config.toml
norm = "layernorm"
tie_embeddings = false
lr_mult_o = 1.18
beta2 = 0.99
decay_shape = "linear"
train_tokens = 670100000
dataset = "wikipedia_en"
MLP neurons of a small language model. Each row is named by its layer, matrix (up: input weights; down: output weights) and neuron, and shows model dimensions 208-335. Each number is 500 + 40 x the weight over its row's rms, rounded and kept within 0 to 999. Numbers have three digits each.
After each neuron's rows, "fires on" lists the tokens most often at its 100 highest values on Wikipedia text that the model never trained on.

L4.up432:498484505510499483511538471508583552584514487494467492595514583501416491508522473362486490521506509518463452517530515467496471536522513522498510479454529488472507525429501475554506463486491443490568459592494509460549546510505558514558556535490491498482514424510486476519493473554439478469516504537461492498497484490492541568451459482510418537426514572460480512560521526525514522536461
L4.down432:445589477507461452516439558516481521448479512544576518541544471487497489488614462597447482464517492364516504484501477462470515476466506470514492532512504525544542565534476482437583579559470536519476496485514518559480537496399528465560568478543526499493464525476518484461492495515486549552434490494542463526485517510476569526545451500518453465463502435439475496457434516552494483461523
fires on: "k", " role", " Apps", " Location", " between", " Major"

L4.up834:467521473516442504475523499528517509396487516487485479446529472381492503503478482543510467476475512526538539475510545501483516484472521489507499516484435508469486495486498486503432508489539507500542492488496464491436567517503558514534513464501512551505529462563463503486499499543530541504541511543438463508498515505500519516415514366506515548531420499598517492520494518533536497528481
L4.down834:505491440490479424492490533447501539523528498520571460510442469473503508481638450563511549538506561505484447536524509439521535542485525430497497519554580530560476520552509520517544507534454502530498551572602555556572531517559459482469488547456466520511518519511464587461468502408457454490449455508521560432432538465509513476553493430473412525584514506448484520417549517460469491502474
fires on: " year", " years", " there", "s", " Yes"

L4.up779:573531513488551514493578471490401554506558505496524520473472485494480459496457542510460542506573476380575548535529456522486484473546501480467492432500536496494424512527583398577444522476536498449504485518519473438486525471488561468515483526465496491503539483503495506487535512478479487511507510530483526480507499479499474558534538472490524504494475432491502484493630469494433515561593
L4.down779:483437466527466513500415603501541541480416524567475571457475501457505515529478499515577409488459525525473483467446514528502506526504508517522522500465468501530513535467446601435540519545418477509491551512497508572553489546542477486475539435468501497490443548519498474504475486535474474522476466508526498514513510475485504393497445567516522496389486534540465520447400509514482458480441
fires on: "5", "0", "3", "8", "9", "7"

L4.up2251:500445501494481476478502462506459466600515483506504549401488554467513483499477480618481497524511501500459402443451562518526431484425555467511400539529439503474535548435532518487498415534506537500570577522548513477566430482516508445509506516520492419511407463479499513475505464469507466521478495455477469473500522508485529493504521536503440498514454499410512499548472487476571502515503
L4.down2251:486463557592545496545543457521548455450505515486567480505503510508519424437646509480537502502521495448555559500467559495442529445509501465503519557442545549484527522557532473460499517451511535475533492517558472509532473479435526509483447476509497552508552501507510526489455555481476555549473501503532484510540501530503578452461483393526482497510517457478427528472506496472509554443535
fires on: " —;"

L4.up2143:494539525517488551498500554518517478535490500513466514552527498530587489486419453499494516559530475510497495585518533562535528512466596516466515492544490394517527557475565518511485492506553565491526510507493386554447504517494468454509542493474470527558524521449529504458503546459517464487495504510436567532478474464505507507485503429501489523500524463505517494478471495492472509544520
L4.down2143:566401491525453521551514451495467499568500480474467395475505504513516465526588491509427542467491557472505487534475466494504495476521387549517461591426426519463515489573441458506496519437494427509447507522502481480524489489480457490532441437506482536467516428527513477503461463423521420521458494456559479518528510545519513471533460502527454452557492549515535480439516530435560489506517
fires on: " —;", " may", " Years"

L4.up1575:534475497520483476481503476485548547563514464488565498444482482354569528503515460569521537473534495481526517454516482504521406466470554520461423509497530470436517450555526498453516553537517485491518519493486509528493584513447516523484506519504468553447443488495478486472518411519511458524484499569509468488504516473495495566453433435494504513485518450533478491503512448438494491502508
L4.down1575:512496474454543524503461483500517551436438563510481567521448447498481543507521476494547480535484493619539558506470537527546499525511543554479556577489516456450547499500489563584535498460498461478435445478469539492592519511464413475551566495517511457547458517523458490463490545458481480514524460473529549568531424496538470452443561558475505443563502558559570543455481503468487493532501
fires on: " also", " website", " view", " others", "w", " career"

L4.up2470:467508503501505498500496531509478495528492526510486489498504413496521502491533526584510458503528506486501511477494467499510505473515471503465479443508426488553492457458473515542490477519495535507603569471585482529584420502481490489525467509488525426465492485426499476460512487478506490531501500566532570512506532476477525501537401571499481520531567489488499502470432509455507541463446
L4.down2470:496500451492465491484528494508519532482463479561404555583562452506562489448566481468472555493507483594533496485513504476488513553507492488471526499533536465482534460528454508529419465423526410460536544541538511543449399473326515461559512535553507534572478463489431502522481497513470484508492522469411520542518559491502531538468605494529462500543449516468494502489471448547512486437518
fires on: " —;", "at", "W", "like", " terminus"

L4.up1148:488508485511521443478527512577495497528469475482531476437529520468548503525460494607508486457506487513498533536489508484464453486466451467469599494494437448552476534483513447529501448490431464495605496519366432524510577506545573521554571526512509483496482488481559516519505500511466497561516508584544537494495524473478526508479512452496519539462460553445481519462496513516560503608409
L4.down1148:494492469529556531523457532475552458487477496516449470552494504514484476527584509469496510552439473341515488484440464460527459485504454433476418500541462608553490503460557476508572562528418557490485493493609528520511465540444512491514443442532508533532499522520502424498512472569525514526512492516503487468560511500498520434482511456520535434495495496511519412536561559519515463522493
fires on: " =", "5", " who", "ara", " collected", " Cap"

L4.up2148:533482518493480545504488447569521527526504514494489493582507535488444486480427478397549533497488502519485431535470500466560470523567493504497478469524485524539547504537534493478535486545517439503380533489505525517485439501505550511488509534497483505471456514387467494490486459496484514458516492484395568509461488536514428506580460437511467498534435508533487480522512475479508511544511
L4.down2148:504505541450556455512515505516518474543475481473411498517492550490518508433534476538454495446524536552478572527525527505463443517510516536476486514511549533539431536518525504519520495474548454520512531514491483467527462514532479504549447570499487477479534520514535507462464500440507471526550506539493416518446482447560472537500484519500528509450438508474473532511506522515479464492546
fires on: " general", " death", "emb", "ik", "6", "7"

L4.up2027:484478492499467536500537476491493582410501509487471521515640538472563489507403532467495464562480479505513530511442461501466605548538578472562491492461473471456426522490505459526527509483510533499611523499560374470506545508496518454523522472526519472499446562477501498447486544486509526471493498508455522478541444511487441485580540540492527464527442518480530500567503506478449479494469
L4.down2027:533448509453530428567508442471496464476560487503528531440524480509533423486542481489479560541474500387527468421491548452527501533459526463486449467510454538466576508527479495501519511534423552519494541527551519520436518515514496534499442473519449536508483544463518543520502498520405478463476487475468475469397543517489530498527508475468463530429458499483475591485545453451495502475587
fires on: "%", " Silver", " years", " Gold", " race"

L4.up203:495495508509496500498524439489502528487506492498457473477477585541465512508428511457511524477506517501514565504537468467502476512475473513449426506518473474447532537495435539499527478488548551495413533492442484524485412495519489454516473588526499544538529433461509483467500496519487574447486507551437521469432475493493489481453484431512497464545531455551508515408481507474517511489524
L4.down203:547552568492484540533482435433493492561527554441495536486453463521530505442554503493486503490552517528480461527531488487487509460482558583477615514469423510514488533568463419514497529547493465467509465533512499540523417513507514526533398528434568532439462485471522497474499467357580477463532528513585494429501483545465455535505474540458479460528535502484491468490481525509458501533540
fires on: " —;", " just", " up"

L4.up2060:514484463506498489499516488558468433494500483500521500436541524513515502500522499512480443436523491514563415505515504480480474402461461476429540496492557559566521492468460517497477497430573516527533356453491524425543473503520506598569508473514501526461580500576491512522479495509541530489503508530574499550426550526495516490554580447495465489519495537486526520506505495494476511521561
L4.down2060:491478433495556510513480525478472499499553508477513544468526493523455495501578539467545539601578488462531430454402516565503436536525459455541488496465458496460540560506511386478517516515459594463418432493538513457479501487445469518506464451485512526493426605508499484443492545476575479451576469504469563490517514565546399494551489571487497540581561530453492467471445518488465542512540
fires on: " World", " =", " retired", " plant", " live", " species"

L4.up1229:492442531514468465487512451358492491455485509513344482519470498462428489476586508438450479530498496538527443521447528503474542581505502475564488550505510550549516485481528473495439512467546566512453502476439549471408446475507547496489496483482485492450438506477471500481495496507458499421510502558435574472504443487544506509559547527480419575519435474496547475556538503567483507530527
L4.down1229:481530501434465475482425514509527445555553481453579519470546521496491521484565507543550530472403516339418525491455460478515437456572431572521538499508536473539506531440527539454521440459521495487531484451488492479498548596526468511478548564495501542442516430532543475463548457480528466514475507500562511452446399511529543497513464483508449507508579485472467486522454494487474549445437
fires on: " up", " int", " home", "uls", " main", "atory"

L4.up1579:504452478480474514509506486499465515553514512491502528510472564499422498496438499467505509480622530482547444517483571489527540465468507498528475512500503583502506495505471557502530453513524527486440529509465500487537521488478441475512558569535498494515493535467573494485484450493466526456510495481492473431516547522507500507448462560506485415492503534471493498477459526445461520469508
L4.down1579:558522641485526537537514539519452490442524535505513561521455544484427513491592555510456452463653511545473498499496506542396473512507533559516483499450373471499567478524541469454499578501558480497470541439429498503485474487318461493565534427467486496485504493434521520466499535467525495485495536453541518384525481495449496513523526530503563488485469447381496545468545497468490491478470
fires on: " —;", "able", "U", " /", "ur", " en"

L4.up912:536529482525486566505534485479478560511502489513421513540472574414528507499510479572478470507520484514491498501486510495508407466490480490389420521465459485450524534515521496465471459554433513497432448427511574502518537491465572470514463528476474575466439555605542518518486450576529496473524503447501512496480543559493532484543556429493576482501505518511492482516489494436537506522565
L4.down912:500447584540480455501480519498474416487483457460537485555470544527464483476518529491531453490601445450532458530543486453500472518481591500540432536488442525440587487465459366555512514486460496451461479436528577483493384507448474536530421401477487522520480407515477507435464475461476562445556505507518461503534451478490391517492523542549473531529497473495466493488466571509479543493558
fires on: " end", "ide", " make", " made"

L4.up2051:489495513481513501480493538546510499506491492497489511519492487500482497489463526562457472554538474509474452539482547501506502488425535483549497516573450502457436554491465494536483486485525583498498511506553549509558408507487488455528486529505473432533531442435494510447501498479467505539506512490465547580568482521508541459426488577484470516425520471488470486543487500506465526527484
L4.down2051:467474468560529488528542466578477530479505511596510489566511464512440510529650487542473493464494510449467526495447469520440507463454453485462429483487429462416514470554493458445473480452457494542474511443526483528436524514386504539517489438550464531442530524473529504515519529523487497454465491449528546507555495494473530444513553501539490531535454496452436527537445504497466498491540
fires on: " —;", " Best", "2", " Genus"

L4.up882:485459541487514484506533522492500560478508492508463512537454459518536489477453510583513535544503525522525471505500517519571435521550503500476591508519448486534526498390478524535496485478455464493376505395589489530513437488507514403530518550505500486499520458441537503512513489511481448477512502478486615549430473512512464468443468442509576489574512417547527506466534469461472494511536
L4.down882:518510519553450583530457574529431458495453428505457470487387466597446514457490520515454471501543495512449437540582542445459523471474488530446508437487513514535512424537492501554475492522553478451428454476525438502477442501498512487480505539506569585499528474476473491473520467415487497407528510510489431467554465487477518531481521536554474483489430553461429434564495462539517521455455
fires on: " —;", " also", "ung", "ess", "ater"

L4.up1133:516453481489520463485490484424532497482503469504508525414505510431499503511576503357510529497465514494530427484463519515527431484539476491486524519488563464467506494481539446507498477482488466505614505555486583479456541496502501544485551526522495476460473463589473515515521518534506446536509500409578497532480429484488486518512516548529516531596429523430451490511565445584513519549435
L4.down1133:460604471545459472486495499539512508526519524546558486454433481554488458462520523491554544503456487399549542461514504484516514504507470408444519426503614499538510513481526495480501457458524565476503409463492507445518527564593539479499529485553572526507435471502582483485521475572448577553511470556550470505538431501516497503428460478502523411489529509597526477501529485504510534462518
fires on: " States", " that", " res", "ies", "ales"

L4.up1793:465496478497515437490524543535461496385495484449562513437556469592488489526479517504544487515505491509437507518444525453451512525492461495523548532508435434452479454489488513502519519459462512515480436512435392472499565503491481505484467472547483507535504470503528510491518502529502490507495512546513523467600516461515558471500499626510533523477473498404480519448469535540499490510426
L4.down1793:549552519524555519476498412494576522518517543546497502522515461468415510453515488479515455521508502495490496511509526489474484463494449407442503458515524538494547478568516533497437530542548504531508562496473572485467452482420571510485504504481472433447481472485510540519500505535521504559511478451537565472484501517409538512456494478507513476515520461546602534489527472502530565511464
fires on: "born", "Career", " =", " Cap", "u"

L4.up735:479500502513502453495502572539504431470499473521538504550580533570531499495428538457485549484525484503537487502498518484608475478503523494540539514531548541600550497484570523469484482524532446488547538491575395504485541512530469531521508482521530450516519541529540471498495424507494492515458518524544560533501521543502453510557431466496555434523431476421499514465523519476512501481546
L4.down735:568507527551528556542445551474502575486478493477470586540502455507534482483551544495469543481535567569531467499496484512509534477539488544491499489507455503464623512548560528538488530496597480454501592524493546492546503541371495450507501477538455511482512542461500460510529582488541489478497535490471488500572512478498568515526481480509414531481489541446472437455549501510503510591488
fires on: "s", "oss", " before", "bl", "at"

L4.up550:473521469500493459482514514493547479493494467517429529457501475520467472491472479519478512417499490558510490482450500526492516457405431482511527516531455452520498475497540469543507493501468457512539463480449476486518540489476435567471566542510496509495513445593472496507498485528499521492479509594507453544495547516532551463471467449476361552482525464506470527459518517560534521466540
L4.down550:558548429505506521479486430542561429452440545469524499544579548520529503532623501479536501483365546390542464520492490446532494433533536459527511485495591483498480535517476561514540518479551562495489546473480495511498530474511582473513515521505478509427531508490520514505465540488507488583502505516477527453479483510515579450552559486478419537565522487486549482527476497520503596511481
fires on: " all", " character", " Both", " minute", " Fire"

L4.up536:522511479462493478509513523550494504506500473472612468578576503465408483488444515510499525480499496516456539460565524503511488462438537475472524533473475567633469514412425466494481453492488541506505445436494600521498471512452458498516515518511498462521521425511461478516499498533521477451465484518501563513486538470518504506393453543505541513445520482444511531467529499517503473512449
L4.down536:510559483567521551520478493459547496461503458541572549516496475515448530486599503543484468442538551459426479465511520493444489466471454471524484486526529511561470544516503547519505488522589562511483469471494504539527444462482580448482547500514481530446505474462432541498487647499510486469413468484478512435517489496415491460504465530456493484502573473455503516499413455572498456460529
fires on: "re", "och", " Location", "z", "umb", "Z"

L4.up747:440443543531484507527502485463488462530494502423490550508525470520505553405522532445435469435553420460529483545478443487502548476512487424623493598444474483525449399489604351559514468527551490452488533487469500514489502504495533509468504539492408415511510503480561538431479516461511528531508488505472494477527539563484490589504560535420464521504567555512532490527506525520537488480607
L4.down747:527458465500528536457477484518515509538517570543478638505511496502538485583551472498410566552471525556508451477540540496539505453490462454529526432555446475543530541520523540475392575470477463492501495475537507376524498417412495528418523518622519519440479496484475462497505541554462504541507416506492471468490501573516437527512501486476487489527429500497553502454489547541514434484504
fires on: "7", "6", "8", "1", "9", "5"

L4.up47:448474531565433472612497476469488423460489534474515534466497512486490447562507492495485533536508471486513483453513465464533448570525464581496498532521488482517497411468548450590520480502527511419523511497517513432411495481501525495435490490535489409499498494459444499454489483508493478537457504529494496540481496510430494416484464505510482507503466485506476521496522366577535490537463
L4.down47:521590520500525514375533518559485548536529530538480487501512478540454416495561539435497562460440497566493483490472474487469514506533481475501519483467547502528627479482491577390510444501473509547537449498489526533540449465355541553545496510481512528499484514517590433569432477437493531494531615527499449523511498524553537477507515530448528525526526522476579434531446498468490510454523
fires on: "4", "7", "3", "5", "6"